From a checkpoint of a small transformer trained on Wikipedia.
Size: 21 layers, 8 heads of 64, MLP 1344 SwiGLU, vocabulary 32768, 98.9M parameters.
Architecture: RMSNorm before each block, untied embeddings.
Training: 1103M tokens, 8416 steps.
MLP neurons of a small language model. Each row is named by its layer, matrix (gate and up: input weights) and neuron, and shows model dimensions 32-95. Each number is 128 + 32 x the weight over its row's rms, rounded and kept within 0 to 255. A neuron's up and down rows have the sign that makes its largest values positive.
A block is one neuron, or neurons of one layer that tend to fire together. After each block is what it responds to, as a language model described it from the Wikipedia text at the highest values.

L3.gate58 [109 123 108 165 168 152 133 126 142 119 158 116 150 131  95 152 116 135  84 128 109 115 138 145 148 140 186 168 145 106 175 158 166 114 152 157 133 119 134 193 135  77 200 172 103 123 109 147 102 101 103  87 129 114 115 143 106 152  73 139 118 128 148  88]
L3.up58 [181 116 133 140 118 119  98 115 145 122 138 166 101 122 154 180 169 121 178  56 134 157 111 127 110 131 201 122 113 153 146 165 164 142 169 102 105 120 114 145 128 109 142 108 104  87 133  82 146 120 128  98 150 174 132 109 114 152 171 108 116 121 165 119]
L3.gate76 [162 159 155 160  96 168 150 149  67 135 155 137 101 191 121 148 164 124 102 105  79 114 164 121 158 174 188 149 122 149 144 116  41 141 124  71 128 112 109 141 129 106 179 129 150 142 180 116  96 154 191  80  96 147 121  99 135  62 122 109  52 187 113 101]
L3.up76 [112  79  89 159  83 145 150 149  48 119 109 119 139 165 170 145 139 130 133 142 124  97 135 120 166 138 119 172 108 104 154  88  68 135 146  42 147 143  78 145 151 118 117  73 113 110 139 160 136 123 132  64 126 146 153  82 131  95 124 186 127 181  88 102]
L3.gate80 [148 158 133 103 155 169 177 172 118 128 130 147 116 155  73 133  91  99 173 169 148 136 161 140 117 146 108 107  79 164 240 124 142 135 126 130 163 118 168  85 117  75 151 136  62 152 105 159 118 162 147 166 110 105 121 153 155 129 198 117 138 157 157 166]
L3.up80 [163 159 160 112 159 148 162 108  88 115 107 119 121 100 106 168 147 100 200 163 143 113 118 119 171 136 134 117 132 130 131 189 141 158 183 124 134 137 203  79 107  89 119 121 131 134 106 125  95 182 121 124 107 108 134 129 140 130 167 155 134 116 137 102]
L3.gate1093 [138 168  90 168 123 108 157 125  68 107 119 133 112 139 149 129 168 112 115 150 128 167  58 134 120 157 138 187  96  86 226 119 142 102 195 143 119 104 124 189 103 163  88 107  47 177 121 168 158  60 134 104 173 117 158 146 141 154 128 120 101 172 123 168]
L3.up1093 [144 125  77 111 174 170 157 100  53 130 124 148 114 180  60 134 137  92 132 156 121 144  98 109 156 122 140 155 123 149 155 143 124 117 175 117 129 128  60 140 142 193 107 119 106 138 111 170 134  56 139 114 136 148  94 121 163 138 132 107 140 174 107 157]
Responds to: Diffuse content nouns. Scattered content nouns in articles about music, TV and films, such as death after his or Andy's, singles, and Date in table headers.

L4.gate429 [100 104 134 144 108 137 112 146 109 131  70  51 113 145 146 128 130 151  90  81 136  89 118 176 123 122 172 129 147 109 147 129 115  94  86 161 114  81 143 154 124 154 160 105  95 158  89 106 167 162 162 134  97 115 117 163  96 136 128 147  62  57 139 174]
L4.up429 [ 82  94 145 127 104 134 129 124  71 128  66  26 141 100 129  89 127 114 133 120 159 100 100 175 142 159 121  92 175 117 171 131 156 122 141  98 116 110 125 141  96 102 152 111  85 190  56 140 122 156 124 162  89 139 150 195 112 159 109 157  86  85 145 186]
L4.gate480 [103  71 160 105 159 134 120 167 141 164 169  96 160 119 138 105 131 190 144 151 106 123 130 162 143  81 157 173  77 103 188 103 164  74 128 150  95 139 141 118  88 116 167 100 165 158 109  84 131 100  81 177  97 138 127  94  81 148 153 117 121  45 115 193]
L4.up480 [108 123 192  84 184 169 151  98 141 135 109  91 176 139  90  94 128 124 155 201 136  88 120 124 153 132 144 169 106 133 133 100  73  77  99 106 162  67 102 114 123 113 132 138  99 154 136 138 111 104  85 112 116 118 100 100  70 149 177 151  90 138  84  96]
L4.gate504 [188 164  73 100 157 133 161 135 147  63 126 139 160 151 116  94 143 122  84 101 126 156 124 150 120 137 125 197 107 141 161  95  79 144 140 136 109 121 129 181 123  76 111  82 128 148 131 112 133 125 106 146 105  91 153  74 103  78 128 128  96 111 146 198]
L4.up504 [127 126 107 102 119 105 126 171  86 150 113  65 103 101 140 106 130 161 125  82  58 151 186 165 181 102 155 184  96 106  85 110 183 102 147 129  62 139 123 151 190 117 171 108 151 134 132  67 140 126 124  95 185 109 106 135 121 113 103  64 107  95 193 107]
L4.gate545 [115 105  91 169 161 121 123 136 158 118 109 137  93 181 136 121  79  98  90 118 137 121 115 180 110 106 123 141  96 133 140 110  98 140 108 100 115 153 100 135  87 121 149 100  51 172 135 138 147 145  92 121 154 107 147 146  93 132  70 124 128 133 171 102]
L4.up545 [144  95 112 134 134 103 131 111 139 129  79 168 187 193 150 132  96  94 141 130  96 165 129 157 157  64 180 129 122 125 154 120 106 110 103 144 129 135 102  87  68  96 131  66  62 198 124 101 125 111 158  60 104 101 152 147 116 152 138 115 119 102  96 122]
L4.gate585 [165 162 114 191 123 127 173 159  78 130 154 116 130 144 105  94 123  55 111 107  92 106 106 192 152 171 150 150 128 103 155 119 166 152 103 126 122  80 109 147 156 104 136 115 124 111 109  99 114  90 144 129 115 111 114 166 120  98  87 103  78  90 190  86]
L4.up585 [163 136 120 143 178  69 121 148 141 142 116 150 126 116 125 121 172  90 167 104 122 105 189 132 130 172 160 135  88 115 149 169 158 175  88 107 140 116 137 188  87 100 118 155 105 111 102 146 102  95  99 107 148  73  93 172  67  92  81  78 125  96 124  65]
L4.gate597 [167 134 127 162 148 108 108 116 132 152 126 124  94 173 139 164 138 174 113 143 114 165 165  97  99 102 140 105 140  99 163 136 108  77 119 175 113 183  99 120 138 147 184 148  86 160  80 155 148 103 160 153 113 126 101 103  94 112  92 133  72 106  98 110]
L4.up597 [159  98 132 138  91 115 121  88  88 114 144 141  77 114 161 147 138  99  68  86 152 126  93 114 124 113 179 103 101 140 184  82 145 129 125 138 150 120  73 122 131 161 121 158 142 110 129 138 125 135 119 173 136 138 111  91 120 114 101 109  82 121 116  64]
L4.gate607 [160 161 140 154 147  91 130  91  78 107 187 116 109 105  92 159 127 136 121 110 122  99 104 134 146 165 114 121 130  80 126 114 119  95  79 118 140 149  75 111  86 152 144  98  97 165 119 118 105 151 197 107 145 123 146 133  83 109 118 134 117  73 165 166]
L4.up607 [105 127 116 115  83 122 103 154 113 128 130 143  97 135 160 106  54 134  98 119  46 137 134  69 132 109  83 164  85 118  74 146 186 117 164 108 121 138 104 164 138 137 129 136 127 143  55  87 153 113 185 107 122 166 132  66 139 124 169 113 156 113 154 165]
L4.gate613 [119 149 146 135 161 112 145 141  81 127 142 121 143 131 141 165 102  72 135  97 155  44 115 231 170  84 150 177 106 128  88 121 137  80  79 149  67 137 159 126 121  71 138  99  86 152 145 118 194 117 117 162 102 119  99 115  74 204 167 150  95 104  80  91]
L4.up613 [109  92 161 141  75 121 145  95 152  97 120 112 145 151 111 150 130 142 113 187 119 110 138 109  83 174 113 122  95 118 187 114  86 138 112 152 104  63 200 127 157 188  87  93 115 132 155 117  79 117  88 194 143  47 135 137 102 116 144 123 107 127 144 133]
L4.gate655 [108  84 173 151 160 142 156 144 111 123 173  93 183 110  83 112 132 135 126  68  87 169  87 167 152 102 123 126 151 124 150 195 134 114 200 102 154  69  96 121 120 131 165 114 143 122 189 126 124 123 137 127  76  77 142 134 164 125 142 162 132  29  82 176]
L4.up655 [117 102 167 173 181 173 125 117  93 147 179 115 154 113 131 108 141 119 148 138 115 177  72 121 157 110 165 169 161 141 144 179 102 110 201 150 175  27  67 121 146 148 162 109  77  61 119 128 110 130 109 131  97  88 125 151 131 135 131 164 105  78  67 169]
L4.gate677 [134 108  99 132 137 164 148 182 130 155 134 112 167  90 129 130 135 145 136  78 119 153 141 121 135 105 149 115 152 155 145 117 123 121 119 138 141 123 118 126 125 176 177 122 148 181 123 166 117 128  97 140 150 152 102 151 108 105 104 161 172  98 148 172]
L4.up677 [ 78 132 131 135 178 184 190 157 122 154 108 168 114  57 110 166 127 125 107 129  85 142 221 144  97  89 137 102 138 149  93  90 156  91 137 195 126 110  81 126 152 126 130 121 153 173  98 131 144 109  79 157 131 133 150 112 147  62 119 105 150 120 104 139]
L4.gate828 [192  90 146 137 154 150 141 170 133  89 155  60  93 118  95 146 135 122 138 110  67 108 142 132 146  89 156 113  73  55 132 133 160  90 126 137 102  88 153 167  91  87 150 128 192 126 136  88 127 103 138  85  70 126 187 178 129 149  72 147 139 116 111  92]
L4.up828 [103 128 127 124 113 100 142 173 111 145 130 109 106 106 134 120 105 132  99  84  89 125 229 145 158 195 219 185 150  81 205 126  93 118 136 172 154 157 192 135 193 168 155 139 169 145  86 130 142 115 134 108 104 116 129 116 115 146 187  96 122  76  99 149]
L4.gate842 [139 177  78 123 154 122 138 160 107 148  98 129 169 154 135  85 188 120 128 100  57  85 104 144 174  74  97 132 173 152 101 167 185 109 146 101 128 134 112 127  59 120 136  91 103 123 127 163  99 121 160 136 178 144 156 179  91 129 110 131  93  79 100 161]
L4.up842 [133 151 186 126  93 127 135 168 138 169  96 230  73 112 126 129 148  44 170  94 111 108 145 157 169 177 103 130 115 111 161 125 176  79 124 168 112 109 162 140 153 119 109 140 153  64 116  71 138  95 104 103 156 147 192 128 113 144 101  67  98 105 149  95]
L4.gate889 [137  87 147 185 113 205 125 198 117  68 127 159  69 135 125 155 139 162 109 104 145 127 131 137  55  81 143  86 149 142 114  94 143 156 122 125 104 109 135 125 150 160 144 155 122 115 160  90 169 167 110 121 140  85  85 137 102 126  93 131 151  74 106 147]
L4.up889 [157  84 133 118  91 171 111 255 134 166 123 156  73 104 104 136 136 105  95 117  83 166 115 136 151  89 151 104 148 167 119 120 126 131 124 121 142 131 104 145 169 118 182 168 131 160 160  94 110 195 137 156 137 122 140 122 133 120 141 136 144 145 140 157]
L4.gate1168 [107  41 156 107 120 137 129 116  81 161 145 137 140 136 145 201 102  91  20  64 139 113 196 151  98 163 123 159 130  93 136 136 112  85  92 161 134 149 101 143 128 164 114  45  89 145 174 125 130 115  87 116 116 110 162 150  90 117 108 170 112  70 145  65]
L4.up1168 [120  90 180 166  86 128 141 207 148 131 150 117 135 101 137 152 115 139 147 122  99 147 116 109 131 135  96 154 141 142 155 166 146 116 146 131 141 168 138 127 107 106 172 133 114 104 107 121 143 165 145 105  82 102 119 111 147 106 140 106 106 156 151 169]
L4.gate1210 [105 102 147 152 169 152  87 103 162  51 125 135 130 175 126 145 106 148 147 146  88  80 179 107 121  69 149 132 132 116 110 112 175 125  92  95 107 126  97 161  99 128 168 129 147 116  98 142 102 176 139 109 164 153 157 156  89 169  84 108  74  50 137  87]
L4.up1210 [150 129 180 100 145 171 113  49 157 144 148 122 101 164 120 166 132 113 126 117  62 132 159 170  91 133 137 185  95 131 146 120  86 133 145 151 114 159 141  99 146 114  96 114 134 116 131 170 168 128 115 137 117 120 145 107  92 146  56 103  65 102  73 119]
L4.gate1266 [189 160 131 164 111  64 101 130 101  98 158 170 112  73 153  68 181 132 140  79  78 106 150 151  99 135 170 176 109 109 144 135 120 110 144 121 195 129  83 160 121 137 157 148 153 108  87  80  75  98 154  79 117 127 127 148  79 117 114 120 110 129 169 162]
L4.up1266 [193 179 118 123 155  95 175  88 109  77 174 159 123  69 137 120 153 163  91 104 117 101 139 146 110 127 123 154 144  84 238 125 160 133 140 140 112 130 110 186 131 148 113 120 139 118 133  70  88 132 123  86 164 151 136 123  81 121 115 103 140 180 165 133]
Responds to: Generic head nouns in descriptions. Common head nouns right after the or a in factual Wikipedia passages on routes, places, facilities and units, often before of, e.g. branch, extension, school.

L9.gate414 [153  94 118 189 168 151 140 123 161 136 125 114 125 134 120 121 159 147 128 147 132 164 130  95 187  71 194 154 117  85 186 122  94 176  65 113 151 134 142 116 115 133  80 152  80  95 132 159  55 100 113 108 135  96 122 151 191 125 135 117  93 123 109  72]
L9.up414 [129  97  94 163 146 128 151 161 162 132 142  97 117 171  96 132 196 212 130 128 102 114 156 138 183 128 167 148 119  96 225  84 126 130 103 104 143 123 146 167 160 132 152 143 105 100 119 127  83 109 160  97  80  89 108 142 176 130 145 152  67 157 112  48]
Responds to: Inside creative work titles. Tokens early inside titles of films, songs, books or albums, often the second word or a word piece, e.g. A River, Her Desperate, Easy Street.

L9.gate1317 [190 145 118 105 166  77 209 127 117 183 105 174 123 172  71 127 157 123  74 142 115  76 144 139 148  88 126 143 111 128 116  69 109 123 132 124 140 131 143 124 111 183 182  88 201 141  94 131 159 149 161 131 147 157 101  95 143 134 146 101 144 105  78 119]
L9.up1317 [118 103 121 153 185 129 115 155 135 137 130 134 152 170 105 131 111 109 123 148  78 126 154 187 155 140 100 113 113  92 130 100 106 136 149 154 209 106 110 132 128 143 170 166 168 138 150 106  68 140  89 155 117 106 110 125  94 132 111 127 120  69 147 139]
Responds to: Location phrase words. Nouns, place names and name-pieces completing where-phrases about places, such as building, location, rural areas, Toronto, and the comma in Madison, Wisconsin.

L3.gate54 [147  76 130  85 144 112 126 140 137 123  84  92 153 124 128 120 127 137 154 184 123 149 105  68 160 116 125 192 127 140 193 155 136 144 108 175 112 165 101 124 184 145 127 152  91 162 110 125  71 114 104 146 115 144  93  90  64 106 138 149 144  75 133 145]
L3.up54 [190 105 116 118 130 131 114  92 126 143 103 117 118 157 145 123 138 175 146 164 118 105 100  72 137 119 148 204 108 196 186 135 120  89 129 176 117 127 133 119 153 117 100 145 106 153 155  87 116 136  81 141 111  99 130  96  46  92 150 180 177  78 122 129]
L3.gate222 [147  90 186 178 157 148  75  90 103 157 156 116 132 137 152 109 160  61 175 132 164 144  62  99  90 125 137 149 132 139 168  95  79 183 154 139 119  91 114 106 125 135 122 140 155 135 145 173 144 161 136  69 161 114 135 195  68 138  92  93  96 105  75 116]
L3.up222 [189 100 199 145 189 162 119 119 142 193 101 116  97 125 160 152 186 126 110 109 175 108 102 104 123  62  40  96 115 168 131 112 109 159 105 186 140 123 101  81 131 164 160 135 130 123  98 137 173 139  45  52 102 104 148 123 112 131 129 126 136 121 129 176]
L3.gate569 [114  59 158 131 123 105 134 134  99  94  78 178  98 123 176 100 140  99 165 122 143 153 121 138 119 172 173 114 104 117  74 158 124 125 130 100 134 133 155 152 163  90  86 114 131 152 170 148 126  76 107 159 153 142 114  96 105 154 137  76 183  60 128 173]
L3.up569 [150  86 113 136 135 134 109  96 116  89 114 159 105 106 156 138  79 114 153 128 145 133 167 158  92 105 126 113 116 103 114 154 227 191 163 137 179 103 142 138 138 122 176 110 123 116 105 158  66 144 102 134 132 194 131  83 143 169  78  67 143  69 174 175]
L3.gate964 [121  87 164  76 193 150 132  73  76 128  85  72 145 153 127 149 104 123 107 137 125 104 109 177 139 130 149 214 120 139 125 104 107 111 143 133 148  89 150  94 149 146 140 120 167 121  78 169 138 122 116  80 125 138 116 136 131 182 122 151 106  72 153 182]
L3.up964 [156  82 159 101 154 190  89 185  51 139  92  89 130 124 168 102 117 128 152 112  96  69  43 123 154 163  99 163 179 158 126 118  92 145  87 111 180  82 138  87 124 130 120 112 100  89  85  77 101 113  77 106  91 104 135 151 111 166 175 171 169  90 121 169]
Responds to: Construction and US highways. Words for building or erecting structures (construction, built, erected) and US road or state naming tokens (Highway, Route, the period in U.S.).

L4.gate113 [140 147 102 108 148 116 148 160 145 115 113 107 144 152 136 100 118 136  94 178 145 142 125 142 143 171 150 173  39 138 200 110  73 123 131 132  99 146 151 177 128 117 131 161 142 165 133 128 133  67 163  75 119  94 135 161  26  82 129 136 110 113 152  68]
L4.up113 [120 120 169 145  97  89 103 112 145 139 105 167 161 144 196  72 111 130  81 146 130 134 168 106  92  74 189 110 137 186 156 123 142 182 128 124 144 137 110 140 125  78 153  90 119 150 152 117  73  66 137 123  95 109 156  91 136 109 123 165 144 129 105 128]
L4.gate219 [176 126 154 146 135  87 127 118 150 111 184  86 159 183 124 129 137 180 144 140 127 128 125 118  46 129 131  69 128 129 132 127 132 127  81 142 110  95 141 141 144 164 147 150 102 129  98 159  95 121 197 119 136 108 163 192 139 102 157 164 161 180 120  59]
L4.up219 [117 134 146 129 119  81 182 156 193 109 129 101 130 143 136 148 117 172 113 191 130 134 106 100  90 146 129 150 105 108 174 169 150 111  86 140 154  92 114 127 108  89 192 165  77 128 119 167  73 104 168  57  39 134  86 176 127 157  40 150 114 162 134 122]
L4.gate325 [ 91  98 129 157 191 130  76 210  87 166 172 118 182 122 124  97  48 133 152  68 161 133 185 128 145 139  90 145 125 154 181 157 156  68 132 152 114 124 131 103 149  53 150 109 109 141 104 126  91 126 117 153 104 159 108 125 134 149 151 151  43 156 113 171]
L4.up325 [ 90  96  65 141 142 109 151 156  55 179 178 143 121 126 142 180 139 167  97 135 134 143 129  62 156 136 163 135  74 109 198 142 101 127 158 113  64 162  59  58 134 137  88 153 148 129 139 128 130 118 133 119 151 125  73 130  71  96 134 186  99  79 114 146]
L4.gate330 [116 147  86 156 194 143 144  96 128  80 114 147 180 155 145 113 167 118  97  57 133 117  92 132 127 126 151 100 106 131 120 125 107 149 122 159  57  98 139 126  97 130 155 124 125 106 135 178 170 191 171 130 134 172  61 133 188 125 126 128 175 141 158 112]
L4.up330 [140 122 141 114 182  46  68 184  94 149 127 124 172 170 154 222 163 101 118 109 161 117 214 141 132 117 158 139 120 107  83  97 134  97 160  95 146 132 165 171 139 142 103 142 144 185 129 180 122 192 184 104 169  85 119 151 118 158 156 133 118 134 148 104]
L4.gate623 [145  88 149 104 167 104 120  94 115 154 157  22 199 129 130  66 125 172  69 138 152 117 109 150 181 158 108 143  93 136 158 136  77  92 140 129 166 116 135 126 113 109 164 167 122 140 158 174 186 135 125  48 132 111 115 119 168 161  90 160  88 124 159 155]
L4.up623 [101 138 158 117 179 140 128 118 122 120 132 112 202 137 176 108  50 149 146 108  97 154 124 151 142 108  97 117 121 124 190 117 113  76 146 110  86 106 102 128 148 148 124 100 114 122 150 184 166 120 160  51  80 105  84 125 168 139 103 186 118 117  98 150]
L4.gate665 [134  65 141 105 149 120 127 159 112  75 114  61 144 133 104  86  83 165 117 138 106  87 134 114 109 127 126 172  88 118 137  88  47 160 150 170 111  77 116 162 107  92 212 163  99 120 109 158  90  74 141  86 135  55 141 200 165 131 151 124 125 140 117 139]
L4.up665 [140 145 159 165 125 124 177 114  95  71 164 127 127 132  81  67 181 127 125 110 157 149  86 147  99 163  77 140 123 140 118 143 133 131 142 131 141 122 154 106 198  33 137 185 142 170 123  60 126 108 183 134 143 162 155 210 118 169  82 172  54 132 127 138]
L4.gate763 [108 142 181 186 166 149 152 149 201 116 102 163 103 110 197 122 152 108 170  95  63 195 152 138 161  74 162  91 122  72 165 158  65 159 151 142  70  86 162 166  82 106 146  98  76 158  88 164 124  92 176 133  99 109 141 206 139 134 126 130 121 160 103 177]
L4.up763 [145 135 149 120 167 134 160 117 113 114 103 118 112 185 122 103 157 117 131 161 146 175 171 125 104 140 117 101 147 105 108 145 137  91  90  96 113  92 146 126  80  79 155  91 152 123 138 118 109 159 152 139  79 120 146 116  67 105 140 178 194 163 111 166]
L4.gate769 [128 118 203  97  76  84 228 170 131 136 161 151 189 136 106 113 137 126 147 129  74 188 155 136 185 124 144 124 113 130 176 159 141 148 161 175 131 100 113 129  80 178 120  98 108 121 120 131 132  47 105 101 230 104 148 107 115  96 112 124 123 136 159 111]
L4.up769 [102  90 164 105  78  88 183 165 130 137  96 141 184 170  77 112  91  95 155 122 116 175 121 129 187 114 162 123  95 140 169 152 122 145 118 177 119  92 100 113 122 144 117  94 161 135 185 125 154 113 126 134 225 125 166 124 137  36 132 122 157 109 113 142]
L4.gate818 [113  95  99 145 215 106 129  96 196 176 119 146 148  90 120 126 178  70 172 130 137  92  83 200  88 140  90 133 132 147 173  85 134 159 150  67  58 122  70 130  89 152 152 162  66 176 173 151 116 128 207 127 153 113 214 128 169 127 147 166 105 140 131 138]
L4.up818 [158 118 104 120 135  93 148  80 192 199 142 108 110 100  67 139 187 145  93  96  88 166 122 180 159 177  93 104 105 107 149 107 138 121 132  82 126 176  87 112 159 101 108 154 108  94 193 146 146  83 114 112 147  93 115 152 137 105 129 150 173  89 117 139]
L4.gate824 [104 127 133 140 106  89 159 106 152  97 127 120 125  78 130 155 164 157 125 200 135 126 113 173 108 129 172 122 128 123 121  90 169 115 128 140  93  76 153 122 107 124 145 180 122 118 105  74 115 144 183 155  89 121 128 132 162 166 113 194 120 131 108 136]
L4.up824 [128  78 110 146 108 110 146  64 112 107 192 105 143 113  94 123 148 142 117 185 106 140 142  97 124 139 118 104 162 105 136 190 125 163 172 136  75  49 112 147 173 144 174 153 105  68 127 145  84 138 163 118  97 203 206 140 134 126  83 140 168 159 159 128]
L4.gate930 [128 152 137 148 135 101 127 156 144  63 124 128  84 118 103 120 109 125 122  93 115 171 176 108 167 112 178  83  54  93 146 120  59 134 115 154 139  74 110 212  69 116  90 143 119 138 143 135 146 109 195 113 118   8 113  89 166 176 126 115 154 195 105 119]
L4.up930 [111  84 128  86 130  86 104 100 139  91 109  92 150 128 140 117  64 134 132 160 136 152 157  80 153 160 132 133 129 156 159 156  55 194 109 110 105 129  64 218  90  72 163  89 143 102 191 135 157 124 117 124 137 114 125  64 146 178 139 134 134 127 137 159]
L4.gate981 [ 94 151  83  99 132 171 138 152 136 158  84 110 123 161 168 129 166 124 176 131 210 116 134  70 100 161 102 108 131  88 135 154 104 109  99 133 114  85  84 166  73 161 152 142  95 157 124  86  76  84 193  52 164 105 129  69 117  81 136 125 135 109  98  83]
L4.up981 [141 139  79 124 137 120  90 161  50 112  76 125 125 170 159 131 150 134 157 116 131 160 152 176 171 148 157 106 127 141  96 146 126 113 177 132 156 124 160 106 127 157 129 195  96  81 167 128  92  95 155 104  85 149 168 167 113 115 192 152  81 155 111 132]
L4.gate1014 [133  76  72 176 114 199  98 136 100  81 109 114 103  98 104  84 106 133 190 170 159 123 116 112  97 129 180 142 138 124 183 148 120 110  98  91 109 111 118 151  72 148 166 136 143 150  65 186 139 112  88 104 118 102 115 148 128  97 189 153  98 107 152 103]
L4.up1014 [140 108  68 148 157 139 129 181  93 140 148 141 105  69 162  86 112 113 106 144  90 105 149  69 161 166 124 115  84 136 211 189  99 150 140 130 204 137  94 179 109  87 152 114 134 111 107  98  91 127 156 144 105 127 119 131 179 108 142 132 100 151 141 116]
L4.gate1126 [123 189 114 163  89 164 138 133 169  84 160  61 113 136  81 147 140 194 111 120 108 169 118 123  95 131 128 150 139  74  86 191 152 132 139 141 113 168 158 131 131 101 152 158 124 141 130 169 122  99 141 145 132  73 129  74 210 131 161 170 108  80 157 131]
L4.up1126 [153 141 157 155  65 189 130  91 164 114 189 108  93 138  93 125 105 126 150 124 156 147  99 113 123 171  55 104 134 117 111 192  92 159 183 107 123 187 113 146  61  84 123 132 107 116 102 155 159  84  99 102 111 161 122 111 153 198 169 166 127 106 138  91]
L4.gate1243 [137 131 129 171 104 167 125  96 180 122  97 109 159 161 122  92 155  96 160 141 109 157 188 155 166 143 141 158 148 140 183  75 123  94 130 120  61  75  73 176  64 169 171 154 142 168 162 107  95  97 136   0 130 141  91  93 149  83  94 230 136 165  80 123]
L4.up1243 [159 105  65 120 160 101 187  94 123 122 103 125 210 113 110  61 157 177 199 179  72 164 180 115 176 162 162  87  75  91 154 116  92  82 134 153  94 137  49 104 161  70 130 185 150 170 125 135 104 120 114  83 131 134  80  99 119 139 141 129 141 179 120  83]
L4.gate1316 [ 87  86 151 109 152  76 168 158 150 138 171  99 138  96 100 115  84 140  93 169 165 143 171 157 112 156 160  63 121 176 150 181  86  76 108 184 124 100 138 141 151 132 143 100 134 149  97 148 126 112 139 171 109  87  74 104 159 139  92  90 166 162 192 110]
L4.up1316 [ 83 184 183 128 119 133 211 180  99 107 172 101 167 112 103  95 106 183 125 128 205  99  80 132 125 167  79 114  91 193 182 116 171 131 119 181 118 113 199 139 160 104 123  83 182 166 212 154 154 148 129 153  93  98 123 146  90 106  99 132 129 112 117 143]
Responds to: Music listings and percent signs. Words inside song titles, track lists and recording credits (recorded, Hard rock, Something in the Air), plus percent signs and some ordinary nouns (body, house).